config.yaml
d_model: 832
n_kv_head: 13
d_mlp: 3328
vocab_size: 50257
norm_eps: 1e-06
positions: "rope"
init: "orth"
init_std_o: 0.0
optimizer: "adamw"
beta1: 0.9
lr_head: 0.00576
grad_clip: 1.0
schedule: "wsd"
decay_shape: "linear"
MLP neurons of a small language model. Each row is named by its layer, matrix (gate and up: input weights; down: output weights) and neuron, and shows model dimensions 608-799. Each number is 500 + 25 x the weight over its row's rms, rounded and kept within 0 to 999. Numbers have three digits each. A neuron's up and down rows have the sign that makes its largest values positive.
After each neuron's rows, "fires on" lists the tokens most often at its 100 highest values on Wikipedia text that the model never trained on. A number after a token or word is its count.

L4.gate1380:499551502534483548567496548465480503492499537511471467495455507495551506519495503509466509482495494468507509505513490483535522516567531526489503468475494469473493462539505491454458484510491518539495501499494469463499507515484517506506495500523470518537525475501492476469491526499532505510470508506495491544494493524511465520486488495492445491468539487513496504475438509535505458532488476463528515501545427515481532488503526471552498495466464513498494522478489470490529511470496530474495476492547486477544472482454496500480516514483503519465519523500527509500484512487517503450
L4.up1380:496513453490480552550462475528556511499532490548509508507521481471514528519520478466469534524501466516479506492518489501520480527521501518519512499480512482494501511526431474475481474453510491500512569522551536553518478525483469535506445462533523484444486505501498491480479455458474487491466503515487478468492508542488528525516454472464489517544546503464503539497515491506479491506505475443466531502496456517528477484483515532496486478488445544497471504475487470530494456476551521516497496532523557495526486530517488509493472480481498544491488472521502514507501433481518483527
L4.down1380:488530522490497519499499506465507510492502514482493512490478474495507534502495527526492522469528439479499501546504508562502531505467484498486519491575501499521511511546516527477504451496481490492538477525496553496497447485500461510505501492509499534511493459517500462514493464478495529497500452506504476496507524479480544531505501490476482521558499534470492476523473505515521498516465497488489494525535545488474451504482506531466463538453499464538480521520506485520498513490487457477523538473473505628464520536488455517455508485517448496484495483476536547472504484548522482496
fires on: " (" 36, " Studies" 5, " history" 4, " only" 4, " Sciences" 4, " |" 4

L4.gate2170:473427535486475539508485497497512529496500490480464509523507430495502489481531479487445475483572492518505525469497496520490521502516493510534517511444486482529486517502479500478487463465529475484519485476523471480488505486514519494546520508520488501514561481514519504491510497545504453519516539506553501523521481510499471491514458453495498508496526519492470446514456465503489482475513499507559491486460536530537497468539516513503521504460491494463497491525500476437552504489498504458498499468471484501516494516509472505470509524463519534559537486519495511471525482449517520477
L4.up2170:534519497481473495512547483492498513509488515528483476483490526495498482504470527531514464480504509521502514510513491459486513531514472481458502511477478471516542541521478535547481422529505481514493522530459485516503502501523507477502481487491473474551528516513457450473565452509513504505514523486511479541474524493499497470553500516504528488524471523490501514512518508539447513464500508496519518476481496529471500502505458491495485527498503478479424547477513530510541516484464496536480465501478471491469506497475495510513541412504481512485503506491507540555468509486505512467
L4.down2170:513475503478509490492510508459474530497511458473480507463491510507449475549473523490512498523511465440483511497481533503540489531502492527524513522506469491492536487501535448483449511502478507516455515511476494499516551507453484503451489541492524460534520520472532503492530458501499508505505505534526507495523528505489458495505491503490506492532491525498515505476511520537496524502513478508509510519486492484522459549469455509465519523449454522531445501482482471533459518516491514509486483526514525510479497474505487499504510501476533497500492540499511511512498477518497453486
fires on: " (" 22, "*" 13, " re" 6, " $" 5, " −" 4, " |" 4

L4.gate156:509476522501554531504491551526540451496479527539548502528523508503511512492508519481484525510486487517551485517498490525456464504507499514483495466461475487461493526474476508474526479499450552494485481524495507465461539468509505469492502476487503553534464517505499489492500520515540496443503516548476486529521492511477525497511495519475504498473500485517505490536506484530485490517502495466541493483491503536519465484519483505478506495489535484505501492487530487485501501499464494484483497495478512491528504520500536514514464497537485527505511531478554506506505480482489445531
L4.up156:527489482469524469501540510540453530554481561458518498496497473515563503509487520512523474476499490533543468535477532436524480502481502503502563476487513531503471516488502516512478511500524506438527476509482499503485513489530517509513502500529475510524507494499499512462497502553508513513529534477497495472519532477499522492468442465484486477509516502464534527478531525522510464509498522487500506509493476479501476491510487515544492485520511482450481480521479498504482521465496476460520518494467535538524500523495471484517476483487500515496529477491519467494468459529512502489
L4.down156:501488484494448509528523471462485545446503497532498455516430524480518524496538516473503493485488474485515491517497508521499523481534518491529491501486465490504494510493479442480473551520529516487550516491442513476538494503519503512493527464505507509459510528531465486512484528473515488531556540419540496480480460474462512482488484508525524538524516453506521439485519515507494515488468465513517478504516458507540502510500470508507473556507494538519495495502520520559502516485440528468501501511502531527496503493513479470521525517530480498505525497512493486515485482539489513471
fires on: " a" 24, " by" 20, " Two" 7, " 27" 6, " Town" 5

L4.gate2023:486455500559441534517504516449524486519517477503464469477479488468477517495497490457484501456520470509518507564487494480539553540516509523532480518493477494509491497500486544453443514471486503486446466506477513469529491553459487490505520520498489518550485442479532541529523461503505479469495491498480541527489475473521480505454489492450498506488533510499468494500484492472546459488503468472513486530539484516487503515458468528549515513516474490512487492495503549499568497511476488491547509505501510542489520484531453528484494495492520529526517514510509471514516477474489536489
L4.up2023:527471515542519533552560528484487530512505523463489493496531488494470493483488525492488522523504483524517498492473504519495509525485478521462459469474535536491478484520509485512505461521532462506520518439489463487508509471475497518550533480504523540464530482534494481489493513470513468546468476488481512479482518514549532506545508464489533528487557549497546492488519518490535490476507515500511538546509513548472475522514452525493491526515487509516446506506505496485521486491496504503521486476486502487522476521484508449483526524479482559541524500487510503530473535526493538488
L4.down2023:517475515475449527474470481466500522506470521463494490468493476494531515522496474472477498529483507470502504477517525497505505499467497537453502476485490510512492524527489492491523503510496474535517465492475525512498523453505469492449488511533553518505501492519511523517560476524483497480520490515472486500490523497485491472541481501531482462561504482487452505507494527470474484497555524469531511509468503466498469475485450510512570516514504509501472512510499492486507507509520467497490527507493505498474512488518523533500496493452490523478499523541486521493529488487513499471
fires on: " (" 51, " |" 30, " Medal" 4, " and" 4

L4.gate337:483495477455519538479490468473487499492521493531465527483452496469516495505507491519484507455473530502512497491499486500532475531552462512510511505536521463465503484499499499512495500514495497493476524472530516500481481500507527463470483534506469505494554513551470504542481530503513499491500486501498485484495499503469497508464501555515502501486528480471506504507501481485487521505502473476474517478490512528547480498502536469493497550510459526520506518483471489522526503459520487479524480489502492514459545494450492497524495543509530474477541523466503496553499500470501486538
L4.up337:505524466522493534495495492482510482478516533506516512539513502554539494527473556501514518518541486486487509536494471495517543511474533546505476472519471488484518470529499479516479497482507535497499479484491517491517482495485511512495517493460422502498461500532507466479500496480475504523540498538476479505513497478533513509567505477497508482482506497466482521510474493479490479517531540550503490505513521489451484495474483530497522469517509528534465539482498509487527489485514485499503518479526521507484536501453567547529465483503518487476517538512508483484495484516521477482
L4.down337:546503462520478477501519492518496477507530541494527493497470484528455462512488483505482525509465540521453520480465515491497512487506557494498509487505510507527477485524456506496450489482544503498465539476506498517486497569516452526499511501441474499479501518513509442462489529513451524517513491492522533500473536449510537498466466509446463508444487491489505503516509513494432468512510570489514526473447506539500505452462534502502481482497507534505491512542491525515468466509513524552534515500510497540494483493486516480510522508505477489545459467452499538494526472498481473489
fires on: " |" 33, " is" 12, ";" 6, " as" 5, " U" 5

L4.gate2589:470531485507517479537511458457566518502531538525537503490488545482498543507556506536452514524494535551458468514512527518486463509523472454454463484519490501473509438479519467508474506523480532535489503433518527490546488516496469529512502464494505489530484497498536456490500463460488492474538509476512496519486484522450492491487542501479507520528512521499536549476471527522511513482527454456549475466482496498481508495539526498476522462448497475530566463508481513483480493501469486451483516528502502501490506509493434528497506533509487518534527492491519520515499522494497514533
L4.up2589:530502535511479483485519519515492525459512462480528479466503497514475502517552511530492511512557506509546495494497501480429518516514507507483566482499497508548513545497526503507476492524492500496507507489507499458512488517448501498560486503496501517519503520506448517531448467483473488482510519507487442507502504516493442535537499489503503529514522472512490492481495484504510520489511502532489471477512555508528521433478497497552493510470535513469440473478500483517482498509483536491531526520529509484478524545511479514504485559525507449549474488512510503510483509536465500481
L4.down2589:511483494510508468529541525503525529484534528533445446492491504508495522523512517510479472500481540527475473488553502547488531514473486500481537447483501510477530447505489491517480499499477541541520532484506467455497516467461504514500457506539527476478460485499498473514472491480513474479496490502511545513471495550482552459521538480512479498488547513428469453537526475508505514506509448524506510519473529492458523482522505509493484516475497448515514516511479490505481489525511495466541507504522447471489486495519454468489553529526485494498489508517469520466519499465500520483
fires on: " The" 54, "The" 13, "-" 7, "." 6, " the" 5

L4.gate2445:493523482478473546537527516470487538522529536467507466464456511519486522499493497480482458470514468464490531537507526518462533537473540505487478496482509457495474496498509494511515494493443494492447451521482464490511509519484518492496470482541486487498449484500501467453478538489479529531551505483534533479556498531532518466489513488537516489498425498495495521537477465491442491509511480466545501483467502520492528527461489490544542543457517473506566489494488498523525471505488450498479499522471481477490538448491524503490531474520475530500468518513521514461534463527493470495
L4.up2445:498476517478475538456517548508473461503486474529491479500537436522470477483525466501519512510502464469487505492523492495506527488499493484488508517517468468524491555473456479471494500568511513503501484497474514510438483535498521503523499490462540527527477438481468496555530505488442526468483525491499550458510548518505526520473519491478506525570473500481526506511486537484518489515469488519477489481534537528535483489491518509529491515531455527466530506456494486529470476471498470525521478493520517508514551530499464506520491491498479516510545502459526460527503484493484527497
L4.down2445:482483528470489467492555463488510492535504495518527466450440502515520537501489521496501544543514492503514487499484475509483523493474508490479506465477545517525489529514522509506480464505498489531474477491505542532493470507515482542474543522480484473526513503482512466509463496487459499471490515519488480486539494466511518472482518516525499496522484546479485509508493464469459480531506515515503497461465508522482520534496468472509512468519487481480531487543507518454507506480522505513505508526473506511500504502479508533478554512528467517525526478506501500449477510487478444468
fires on: "," 93

L4.gate349:479534477500525504532515495512526469543532447416478481471500528526487514527511487533542497498424508501496531531475529466477506519542550473491464491471511497509483477486506488536485534549509488474454530519513506489529528526521494527526471508515526504501536511471517461490503531499510500506468514459549516492507491520471528563520471510510526548534502472518528485496482532480468551479454481503519461482538525533509560540474476518502492530454443459506503509480475515499517497537538521513488528484495484501497495535477500498520522528479502514489510467485539525514516484472477484525
L4.up349:503489520525529475478518480474491502482473497486491446489479505520461495519551489482491506474503474483478487494493538516476509503538508504510486450474483487453518486492482547504466499482505514493510514491482512494496527515544529488516464455493487516467470476482517497520534532520529493528469480478512511476478442489487499483485484500495459526488460512483521443476512482551451527547501519468519515511521494504505498443536514504509486511473471509494525521480502492528515500546476516455542518487442470505484461480494556489529464478495491467473499503481527561512521504456487498496
L4.down349:501478488538487505522537469488528561500487540516519526507533505544509499509480508453493494475505541503508518486491433481529463491513549544507519531524449492568525495493504470483498515497489483510499531475547497459512479499454477453513495476507497506517552502469532552483515511486548479483501514496519487486487501492477482477521507517532578538553493486515480527506486488466515532524513499511496510507549488508510488513455530522467509573501485467499494511495472533546500468463493496485516468486482505460467492479493474506528507501468540520501502447511480518455503455479481505487
fires on: "," 32, ";" 22, ")," 12, " –" 6, "\"," 5

L4.gate435:470452559535494508505529514521512523483487458501512473467506476499480509522493513495503522514551533510515530513445489463496548537488498507503475487466530493507491482511519453477524496500490498505479535488508488508483498534525467531509482514495490478528491471507468546506531476475520498501461493515491469519520454501501465451507481512470509497467550502509474503495467515490500495500498509520498499463484506514526462494501497519545507515534510491533490463465522470528515513505470506505470491466511471494512479489530502500480528481525507559518501466513542508488508518507480527538
L4.up435:514477482501496481496541492497507524491529526479539482501513489500478509465511500498479523529497501504535508518474495464490517483506524517474520485527474516537527506494490509522572498529509482462495488487528485475470529460469508532517473515500526524503456443505461517489511460498472465462531504476491523470476497511468451473527495477515518493504472535521532481428528516518466521496575509489521492520517488533466533487513528494496504505503472497498498477468492509498517505510470464498511499547482507439488516477507493487473497510521473495505504506499533543512517520522517466510
L4.down435:523530475498511505530502509502499505487489507513509477518520505490511531493523470542510457472519531505478498459465505471486493459511463490477502459558472527506511470453535560490522512484518526507480505498437431507468572479484488464516519514505511490475494461502480479531483549494495483452492511502449503484484514508498513486516524494514535500540473513502475441553494506518504491515543459489521513459562515532441508475489464522474504530522468479523524503512489489477461495498521461503522533512526487483469523497469497486525535534527450505518475564501520502486480530504461482505
fires on: " the" 36, ":" 19, " The" 9, " to" 4, " (" 4

L4.gate2888:504494473514507504520539459514505477493466573507476475518520525511500511505496526505515473485502483499546529516465498474517523496500496497503504461463482504483478498516494495477503458527504511511480523515531478484498494485487575524506466481489507515531517502505476529517518538529519488533483530473526533506491521537511518465509515495521494489510507526536479505520465527527507456484487476538534496493496524533484523458475488513556498479503534483508500502423497519500516488539489517487555458516446487533481512485468461490496448473532535493490549537488502515491499492510472503473
L4.up2888:516520470472490520487519465490480458462478522539538516524527488493490501509486496523497534519448516499473470520507536464504478479486477491482506475528512523519518495446496497508519521477496509539498530463492497499499523536537479476470496511491500559511482452525541444452512509504479499477514480483486514504537506525479485513491470516489504526549495488519512468481514470487496501523526546483513486472548468524544487529482542460553500515526503553508479456514480493507496498513543459504506482478465555500524508478511482502475508521489494520508533547520519510497491505535524491517
L4.down2888:492474473502513507497499560459460504521502527493424478484492492483526491486572528533499459489491492519514453564490498511488505517536519471508503492499484518516467514499495545526484492533461517511500482495499480514493493511496542525503498487511482467489494483504516504476485517538515511502477492486538506526469473470508537498483496558547504485500478530515501513514473491523516501524488534483505500504479514525520531482514523502496488515471471508524466515523538528508525450484514489523493509447478456515514513491520505477482490467510561483524458492473497470516467509523508479520
fires on: "," 77, "|" 4

L4.gate2075:491555543471505498543533542487495502525518492495438451477476541519506473506511518515481502504507485512519520532480544508492472559521533493496509498468469449503478487467534507475467520485498461486477503469477520468486455530504550493471494468456500493506519484496473463537515531473545478532464545485490525500500480529454472542498540475492517503454517530475534535496499505534513533503505490544494484518516506517521521508473482507475504526508448543498495537480490517486508520490539492518502491512515481520519504472501493475495522469484524490536532480475500530508512493492538501504
L4.up2075:478511488503536506499516521440512463506503453474430530491479488520535483501554519477459487462513512523507498523502503515460442536504478513502477556520529516502480491473466512514474508471488513505528498498492518494520495511543504486488507521500520476506530494505474459523527531512513508509508503542542510488500473546498468449512471536494450477434474543558547503518497506440460515495491520454515433502503543492530518497498511466457468474518496525513552498484492494495523511494522526472544480489551490524516470478517529491525500472489483500501553492511468475494481480509519488538
L4.down2075:445498494495469496495479508490497502428497516496509510480501455530502487514476507455546559483531517479479512466470544539486468527493515510500485508501508494474505474517499472503435518443523471492539509486482564503511552503494512491481530497501496463511507520475483509522481536479438485472500498540541475519477510540506524501495487503474495489509536518523490510481534464511497490554541503513500518448500491482509502501468537464484524487486524522506470486574527487487448517525470456526569485498498476491523447505490525483468518536481500516490507495458527513513431502489511515500
fires on: " \"" 44, "\n" 17, " '" 10, " up" 7, " of" 4, " from" 4

L4.gate395:472485513486506517519492502489480428512511517547505527509499491509489515520518512469504510513534534485493461471497505510514537463507506474507503533488478507456492458469512468451485495475488512554487498498513532484537507500476485471480536540500494499498562511545514489518422513489521534510517505524473518503488523471508518525481474505504528498502502491446524538503462466470454494522487519537518514471524510504438471502520548494486500514468478538496493520533543488531493462476523500487520501454496515498485526514489519492515530545472511490525543507539475469515469522470483521500
L4.up395:531514497513510489519499501527482495538457523454545543462514484495517526503520489475509494500527497489521469531512493510499501518481459503486505511474507494507500473500514488536541553506462480496482495501503471492500483471499473507556461483435462487486496518533524465474458547492479506503466495534542517456481525525535515478546484529507535506481492477435518503481543483472526510480522542495432464511465471562489541517512494504483522548487477487493485465504473499496488468510504526513501542491513484506517468519487534486514504527553486510510480535504483476503506489508517476521
L4.down395:446492533514523460476497476482486521541497500464513462479522464512482508510465487520506490525521518488499495467451509482534517488473439521499485540471535476508471478494496497547487504487432492481524518485513466475481535516479485503535477472495514475491478503504519536547500549481527456523519502524492506454458518462529522492498494483503482462467519535519512519470523535467520523482540508485511494514490522480471529519512532521505501518490474494474519510500501484529476465450515477437524489491514493490506492493467511521517487510559491486471508501479463482487510449524505428513
fires on: " |" 41, ";" 25, "." 9, " and" 4

L4.gate2329:545567502514483538516505547511454530538523496497435527555459504504519520475501522532498498514487546495489495551495470497496488493504508457476516482502512518491499514523504499526557551508509481461499483527462519518521520531487517500528508552485480569501508516518529515486503576488484499536485510467504505520479484553493524471533498466485511517537479493554496485539494496536515528471498462492518460489502533488504518503491494501513517510464475453463521511502495540469517500547506469516467491473459487533468514510519459506504496536497476486495517509477541527516522476491475464495
L4.up2329:522524493451512500514521504532523473520488530493467456509485481510500496533531467508521502501478473536498508531516463509489490486524534488525485463522506478546483463525514523480477526519486474486492545484526484511493503517491548540488476526464464513459506517476486473481539454518498483516476435504494539481489504541503513498476501478531515504488514526463472505513472513525507489468496498477509451502479487506532509480515528480535476517484491553508504506457506527493505481537526469519481509449509462496471519521495508494491552521475516503516499521491510489467496521475496501506
L4.down2329:513540504557504514510473489492490480505485498517466491467497506474471483520503504489507458525491475505516523472528492487486488431506498546495475491513504533478453518508504537508496450499494504485519494494491506497483512519503509463507482502503487509499491512525544535506492518498479501516502464507535440520523455494471518513477504495453481491557460488526540513514528486461502471491481490495536507460463496515516473498518476527548483510562507456513497479504462483498500457496463491507504497478486513517512470522494502546494523505518498472491507492500492506520507435470496521505
fires on: "," 39, " -" 6, " (" 6, " –" 5, " head" 4, " were" 4

L4.gate2928:440524486478450503514475518500550504484498525487456505530494516519490509490483492490523497459464513486531480525465515530447485500465514498511463495512534505448510475511500455529509518512485422472451487531513491503477545506484542465508490488495496507492508463527521511509504511525490474557528529514501527519567491557480504481538517481530532526513508467488441463537501563524493512463484507434560507516464480538532558454475480540531502523512494485510521499491461513515540501484516509494544501488468458517474520489525482505481493500500435518467482494486501524508520514464500473530
L4.up2928:520579439453532522502500503520505515479513510540523538506495490481467552507504506477489486464486509512535507443503452500497499475491486487483501487485531510484519507482516492514468477550511485485515438495502491521478484473487468526519482467489515514516436509494481433486509505520521521494466494469533530505493482503509500516487492496496443505511482482472545490498489473525493514469524493477520508510512522532513533479454499513502481502509470511470496487486489523513502472545505488482497456485501470513504535530477469502493483470515526485502501558556542501461502484505554501545
L4.down2928:482499496535498504509483515473458499509476507470482463510517489527452518469494490500547514500461495472481508498464522496472500548493529499473549464503501486531507476511513482484496543528500486474492485475512510503512545521539514508525515485509516433498501553491429487468530496499492505507473467513529477476560533502510506517538483508546542495558490518516466497506531489521500450467515488500550505516491457534535501504527488470496521516520533525482500535527482490500497516518521516494520529518486470498466528497498473502468524505534496546516491499473521454492466503509531463510
fires on: "," 96

L4.gate488:521472550514470523538520493490463550515510497500474531504455476511459510482500503457497505526525513486511522504476495503499409511506550505491528475480530493495483500477514473469521515502499476508454505501474521462510523478514486472520546507492506549511528517486485505487502490494479459509528518493522486528517508478510492508571504477523501499522426517496469515489457465515444538492477473420499503488503460492481495468503509499495510512491476496489525468476532497502513511529530474521475489495499529501501472496443515474505514489502480541490512511449548504492531461497506497421
L4.up488:478408465526486485501489533446491488495516564500499491528530508560536498486508470470481488493526495504505535487542491476482526485469506516531569504482509522527487477472522456461562481500529518508504518525451479487514532512483543451507508457483552485492481474452476478509521513509477496501527479503489549521498444521506478512482521471476520503475535492493464535508481508522505455471554509535513503533454450526520510493487542441473497531509439503486474478518497491467493552520499520516495457508484474490472481531479514515469500490496523478509481456499534498547504526503474504470
L4.down488:538507497541508506522487497476558456516486489470452522467504503457466501507491504481509479500511503489499505516518526511548508525482487511458526483476513486517485495493552499516507492417511510522496470502490494511474465456496463485514488504493475518516469491515468520519544478486523535524519504508504474487509573452517485503534467460529470509499516535508481523520465465502468509531473427467516472492449484529497498520518481520527521516472487514531508478476499498523507517481484475549498525502525484483518502493515510538493518488473511559551497529482486545467497460502510519497
fires on: " from" 34, " and" 20, " of" 12, " who" 5, " (" 5, "," 5

L4.gate2868:496558490480507534489484529510472479509522534503502488451526512482490493509543456440489499487480507533497469516451518452495494495517450493503534464504440484510461510529484507522517473498476545504488499480490480514508466465493505492503510503496550511508509489496515466507492494520427520463490490506478528520478427486440512504490493458492478465528504514514486512536487532505490501525521524482518500526511525511502529473501496512493454518482509475540482509495489521476567514453448504492490514491501507508478536497507488498486520522521481535521507496484498468501497510512500529528
L4.up2868:459553470479547506528494508460489496510450519461507540498506471487503493494506521470496519533532478529532488496481524501500506507504508535544478486494510462534486525492510524525496454492466463519495474489500491513523495472503509511521502523520487477483538463537507503463498515495487478504449510525522513516510483474483532473507496511499551500495497506510531528474485505521497496519514490477517455475492492520547527497505461467474498480489502531533478527467517550447497508501501501491519513483504465499490494517497477504521530490518518492492514511555529482500493464489504496496
L4.down2868:484531495495452439503481511447496496534501508469518533539469508519483536508493532540484509484510512447493501519514492478520501536478524523495460500531511511498472508498504479490465540488471500480494469535507450489511506506466509552520522488540533481467496516470509523519500499503516504451491517564484470538464546495511485511484538501490487507513488498460485489524498471526517535529521514493508487504537490460458485485487498520497511506505488519489475463467471496478470528500499467495497490489473496482518557501520511499508532511464491547485562508495513458509509505547518463453
fires on: " \"" 27, " '" 19, " (" 7, " game" 7, " “" 6

L4.gate2278:503533501454520488533495486515494503466491494493499491506472510517491517510481468511497461473514457505533507496461511493468547478491501452500509511504473457489517502560505495472506490482494518499453467505490491454463527488481507488527434522522491517484498507479519492524510482512493554518502529520506484531490541504482533483534506489482471490528474441502445471492527494497462515497498461521509509496520502532483485485460472484524515512534530546464472503499432520547534520452514490508537482482475502514504514492508492556513521498516502508460511496478492499522509427443461482506
L4.up2278:526492469496473501493484502467456496460488481447488469529518536502477525458514449488486507468557503515462545463472488498494534460508512474538486518504540515491512499514456465494480523494495524464527460527478493532519514495510490542541499494514470501501468503549476506518458484489472488461492504513480501545522533509540495537435501489498481521532456497474494496482565490494514495525463506498522483505535485487497488520496483514545486469534523480445565471485510516455514457494489489459490497469485544482487509492474489510506478466461485496515497504523494518542479518508474492523
L4.down2278:544530498495519526478504471495494470450490490533495501505557494446494506534484491504539484507504454492507515556493497495517499548498544512497525531510490471509493519510516495488464489488491485472470458475484553464498453511506506481507502538455498512515472511512490497497512465496450526502463483510510502500486547486479487572483465514522475495523484498498487499496526476539510509564519499508522486520511486501471485487494515538483472514482462504497546506515480514467538493498507533498542471455489488484432533475490516498470506491523483551496498452520491483477475446524452477503
fires on: "–" 54, " Formats" 7, "," 4, " a" 4

L4.gate761:487514503492492522522487533514472494476518515495482472473503528469473543509549498500443460500532535503518505435452477481507489515504472505500495516467495498514498492476513506509501499543468499461519521464539468445499516502498488513557502512547498504513488475503543494459487513497523494510441512517480476465495464511537492487479532490554490528481492483449528479474464507520520491483525494447516497484502506517494472487519508495521497479469481481511489511543514514469539492518477481475495458505486519494500500470533497483446505482478477543528518510504536534515497513532598471509
L4.up761:495526541505514513525537480492543503490499521509516561481585497484493508503559509456476503538488505563464486505502468520502504517476518516540475481510494542472547512478501526516509522536495540494481491465489524544505515495460499535513502517489522537494504536459493464500506504483520495479499487470505468498511504504507543547525471472478496506490486515487513517490493523509512507473491491497525553467503454501506531494485513487461457474517482471492480518536490492466501528497457499419472481498480492467492516533523510473512483531537495512507525500465488503501458463515526504519
L4.down761:501511475499492514516496532514508513484487503519473528534463517562490492491503539510533543480513540467503528474498520491471517491528511497489500501532500497494556474483530478491533487484494491536454511494500512489498454492476521495526525466507515487523481504452470484561513500510499524519482477502492539490488529519519508478544543534458479472490499538513482551484497502535485518493494548497491475497503484515518529486488495520506451586536498526550520509515491470519501469495518520524506534492525488434489483492474492472503480521492477468502500526492496507481420491525452530510
fires on: "." 21, " a" 18, " the" 15, " The" 10, " A" 6

L4.gate3013:475499509489465477498507554519557510430539504493465487533516506485473496471481494540487497476489488475490495537459537482475504553515520457438478509541503491509500490497510477525513524483473512503477474525502488479501524521497540509499532530452521495516497490468517493483537540511506507525510547475477504476521502495462469499486468522514483537521465477518514504501491520500483508500523537490462504491516505479516526455530520533513488519498517513528489493465466489488494498489496494470504517461470455505526502496437522500513501481501522484499523489508551520445501512485507481503
L4.up3013:498500501513529552532564533500511474477494485480505478520509513473514483505516492461495509492498469536513491474499458488508506466494446543477494533538464539503460505451518487513478470521495493449465507515552544518505491495488506522467530513524502481497484515543519525509509567459478526520529490490533512504544498483497501480530483500519495523511470528537503521520537530491514464502488482483463542491504442493509543451505524495502501445489457507505523494446447513514464486493502495511493478496495517521476498499497509505520514481484509495474506487542540494532507497517454475499
L4.down3013:472503494562489552524522491504510493488474516492489484505492502529508495501497486495513501517467512489508497510521494508446491488531520536496537485514493482497488529502521481466506513491466503421509469492534494529476522518494505509519475493460499448515499481535481487505473517500515499487488474537521517490525476454524567529515467504509445532499464530507555479487484513519497503473457461512543475485557502507533421453483523501499511508450481489509475472528536500479486498517516530510537459469484495453490546488504477454501517515558513499490523487492478522515525481509497500547
fires on: "," 89

L4.gate1804:455536536476496488513505477497471517493524532528443487458491517502486490479494522490469538500487498507490521469506505487466505503507520485509504503488505491491508481490536516444526552483447523517502531525500479491545497509495515495487504518452560452500528531517546503450493522452475496502481484519455498462521509492464461494499501503532461527449504542490552547451505535506485463507547489490486505504502528545512489455517498509484505500442491492531470513478485479484537489507497477513509507515486516476484540505481502487521499476494480511562536487477484553490498530516500521465
L4.up1804:440527516436479462481486439533513480515451545500490495458482488497524504478467501555511512545566531518428480543503534521521438503494496519484524482550438485505471514502493515498512510489461472467473489478536504519527494497513514479529506524447507498529523521494502468495506511512518503507480491478523508489462473479504463467426525555508483480492537519524519488490504457503468500466512517499486522461500503519518458466480469469499483448521525510450506493492520512450479519518487531498547525494510492487459502460503481494500502470491516469494487517458502523472448499487484499473
L4.down1804:487544490503477518496443498523470469518526504469506533483540486490522482540516490458523547469479508499528503515478500489514563517556492541497480521522491514485482527507490472496497512536495477452478524497532496517464551545445507518472494495482488485530492480509518525509466501476504534491466495528536507494493507515495504496493526462462515490521460461529476478472493482509481474525509477476492467522511504486512485507531508562551456486423510462465498482517510508501428503510498520487469496530547466520514500497467484535553563496528510490508520540539526509522440495472502527481
fires on: " \"" 27, " '" 13, " Birth" 6, "'s" 5

L4.gate790:501546545496505553526527469521532513481538506529534500512507454471539468507495465511548513487494507520481484492480488494497457524489464547550517445452485509501482501478456502491537539575520440544463499490501472464530518484549490511495494505467480503530522451536489484499481513489516485519519506514481463525499482492479479518487514535521482493494521479501520503480467469518516499492501526517513531475508499447507507501529512552489539497511464533519468473492480512516493484489512516517476459525505533485495550483480508487489512501524485536514496541482486484519501472510509493464
L4.up790:506490470511518514515508510472487537541515516526501514478487533519520495520503519477494503498514508495506486537489528533484520515533488484503494473477433494516533526466475532517528456513523511523513542518436513477502506479476442476490556478528484540475518470478456480498421500490462510496493486497465525492525480487449524479512487441512531530462496530465474515495476484536518493487510492538549514532533517507528503488503513520505475486521491520508484497489462528470467530464568485527471501511497520478486519510474486500484507497520517456505441477506503485509508489511520499515
L4.down790:504487492436467494523500505518507448510444486508474542537503460518409522548521507518528500500482499471439514501480506473492554510528539508486517576518453524500498484475520492504461459467524501490524504519477537520532512544493509499530500494498487510480492512517507452505487526519493495499501504484534566498510480526510524500475495480463559487518508513501516530487525508516541487474485522510531528515497527518525506474487552496482440477495515510508512494465483485465522533544499513503466488476494501495478523467479509539520506504502492516521451517493521495493503505469508493478
fires on: " of" 23, " as" 22, " out" 7, " |" 6

L4.gate2692:490508476500479491499493492504460503497483509518512492500550494426495495501456531506522540518480524511510528477514501476497500498519521516429483495501528556488464519491514494487514498521499477511473489490518490484513528495506471568494514540486479521527507487508525507513531535497505480506508506529476490464487494516515530506533524553491468497484461493441523520526509539496496481521500508563493526511464501440540532468530492565480492489541483518505482542500470488488521455460503462559479527498499518470512518520497479449498478450495463533504509499472579495447496499484513521502
L4.up2692:507512482493495490477499488497513516502530499495498483496505474479460465452448493505471539494513458500546521483459508487514489510549492522478550481484529494481486490551508499477478487477493506496472488451498495530466513516535488501525495462461505543446488455436465486514544476471502510520499496483505496452472507525504458502511533531525521514471502508502528520505485512560508503486516522484513477499474459504509526470517569498498482531489505527485526472545478470501498473485539440532494500486471497499484492513489539503437491460511509503530477519493512445427501518514466473501
L4.down2692:513465484472528492476506503516524505526533496497495491491506487523485490528477507522485516537476484549506457504504461487513498462491459486542482474515487501447512491481474471513501501496518510484535474481445462532458539470491492549503492508520513476478500483570487507502512455484459490551468524473521559508495475494489539550465473453505438526479508500510474538489507512497499469499469492453524462524530500476494524492458508467466540501481482464499511524483503494528477468473522492516464487487502502553498535540481510512495505506501512466455504483478481462457504473479516520516
fires on: "'" 31, "”" 11, "]/" 10, "\"" 10, "===" 7, "’" 5